MLP neurons of a small language model. Each row is named by its layer, matrix (down: output weights) and neuron, and shows model dimensions 240-367. Each number is 50 + 12 x the weight over its row's rms, rounded and kept within 0 to 99.
After each neuron's rows, "raises" lists the tokens whose logits its output raises most directly, leaving later layers aside.

L8.down3247:50 51 42 63 34 68 27 57 63 53 44 63 68 49 64 48 67 73 25 34 57 39 51 44 61 59 43 54 56 42 35 40 27 43 29 22 41 41 32 57 51 53 29 64 50 47 38 73 60 35 39 55 50 65 41 64 46 46 55 46 53 42 41 60 59 56 56 28 60 29 53 48 46 59 47 47 33 70 75 38 65 53 63 38 21 57 56 23 43 36 55 65 55 46 61 45 69 49 54 42 67 58 33 69 23 56 34 35 39 50 55 48 34 44 46 72 46 60 67 52 45 50 54 48 35 38 37 43
raises: " an", " a", " how", " its", " to"

L8.down2836:63 25 60 64 60 52 74 34 53 38 43 44 58 82 37 46 68 31 54 44 36 62 43 80 64 35 34 46 49 48 71 64 68 70 47 51 52 31 36 37 28 61 29 47 43 52 53 29 39 52 40 42 49 42 74 47 51 61 55 49 72 56 55 48 41 67 62 50 42 86 46 45 59 22 54 45 64 68 68 40 58 78 31 54 35 33 71 44 55 48 45 46 60 30 38 59 28 71 47 56 37 55 41 56 52 49 50 55 65 43 44 58 45 64 59 59 49 49 49 63 46 51 48 58 68 51 50 45
raises: "point", "cest", "ending", "olved", "end"

L8.down3102:54 76 49 41 58 31 52 57 38 49 55 42 31 43 35 48 46 49 57 34 68 49 48 35 55 57 60 48 56 45 32 71 45 56 54 73 44 56 53 47 65 48 56 47 57 50 57 56 50 55 50 56 62 46 45 67 50 35 60 65 37 55 51 38 64 57 38 67 41 53 48 52 48 42 62 56 55 32 63 27 48 34 58 65 45 48 37 47 58 46 47 70 61 66 47 51 59 50 60 79 60 37 36 59 64 46 50 50 65 51 72 64 44 44 56 39 39 59 56 58 41 45 81 36 32 44 41 39
raises: "own", "uts", "urn", "utes", "ut"

L8.down1327:38 43 66 40 49 79 58 24 42 51 41 38 37 49 67 66 25 38 58 62 43 51 68 46 60 48 46 69 45 35 57 46 58 39 57 67 51 54 30 78 48 61 67 57 65 41 44 39 63 65 65 51 58 39 38 43 64 50 10 74 62 53 50 51 71 62 54 59 50 51 59 54 29 44 67 49 48 48 48 54 51 68 69 53 32 49 54 66 47 55 60 48 68 39 48 43 62 86 46 70 59 62 35 54 78 59 39 41 52 73 44 42 49 65 66 62 75 66 62 40 61 52 37 47 62 52 56 69
raises: "rm", "pt", "ld", "ism", "ft"

L8.down3968:45 42 33 51 67 54 53 44 54 43 57 60 36 38 46 50 61 54 67 68 37 62 14 50 35 57 38 56 35 60 34 53 65 44 47 68 66 51 54 51 64 69 71 38 59 45 71 52 62 32 37 50 72 58 23 38 60 63 47 46 46 70 51 36 32 60 56 72 62 44 61 49 84 38 53 42 52 54 56 73 35 37 34 57 46 42 70 67 50 40 43 55 46 55 45 68 34 45 51 59 33 56 52 66 53 38 70 45 50 45 67 53 60 56 62 63 55 45 70 70 53 38 49 55 53 58 40 50
raises: " from", " of", " representing", " for", " about"

L8.down2302:65 48 56 57 59 36 54 47 43 46 31 44 30 30 62 54 51 42 45 37 53 62 56 73 52 57 66 35 63 44 47 35 50 31 53 51 48 44 79 37 40 34 25 83 54 72 41 57 40 46 42 41 61 44 30 46 25 51 48 54 48 45 51 70 38 77 46 52 42 43 54 53 46 44 33 47 60 29 36 42 30 66 34 73 47 29 67 58 53 43 34 55 73 62 64 46 55 49 49 49 49 75 26 47 31 65 20 35 33 64 66 40 69 33 69 48 30 61 65 74 56 78 49 62 58 42 46 46
raises: " asked", " invited", " ask", " stated", " inform"

L8.down2051:39 36 47 32 41 50 54 54 42 32 42 36 54 49 38 12 30 40 37 48 41 40 53 60 65 53 35 48 35 50 53 74 57 67 61 67 55 67 26 42 25 49 72 55 45 61 61 53 51 43 69 37 41 42 46 72 59 39 28 52 47 28 57 61 61 53 56 57 54 61 51 62 48 59 58 50 60 60 45 76 43 60 54 39 56 44 45 33 46 62 57 42 63 57 38 51 52 50 47 37 43 62 45 54 29 35 75 52 53 51 50 49 57 70 33 35 50 40 45 53 36 44 72 39 55 57 51 64
raises: " (", " &", " Ann", "raf", " Susan"

L8.down1965:57 37 36 64 51 67 53 62 42 64 66 44 49 33 59 26 49 58 49 54 41 77 32 55 47 40 34 64 45 55 40 46 57 51 55 52 33 60 37 53 42 52 73 56 45 38 54 49 47 46 50 46 35 58 30 50 55 30 48 62 62 54 49 55 49 54 54 48 29 41 64 57 38 44 67 29 36 48 50 71 40 62 70 62 30 37 61 51 80 69 63 27 58 68 54 42 33 46 49 59 43 42 64 53 60 45 52 49 58 33 57 57 47 64 39 52 58 66 53 53 32 39 46 41 34 44 54 55
raises: "\n\n", " view", " seen", " background", " depict"

L8.down3644:37 62 62 35 51 45 68 58 42 36 59 68 65 59 44 50 58 39 56 64 50 55 52 64 37 49 22 52 70 39 67 53 33 61 75 53 32 46 52 73 47 63 53 25 88 50 41 51 36 28 44 43 63 44 70 54 47 44 45 48 58 68 66 31 42 59 58 65 46 52 54 45 50 25 50 42 32 47 53 27 56 55 39 61 46 36 54 58 45 39 52 51 30 70 45 51 62 43 49 62 50 58 68 49 65 30 53 28 39 83 38 52 34 57 39 58 60 53 55 37 36 59 51 71 43 41 67 67
raises: "ing", "uing", "ting", "ining", "izing"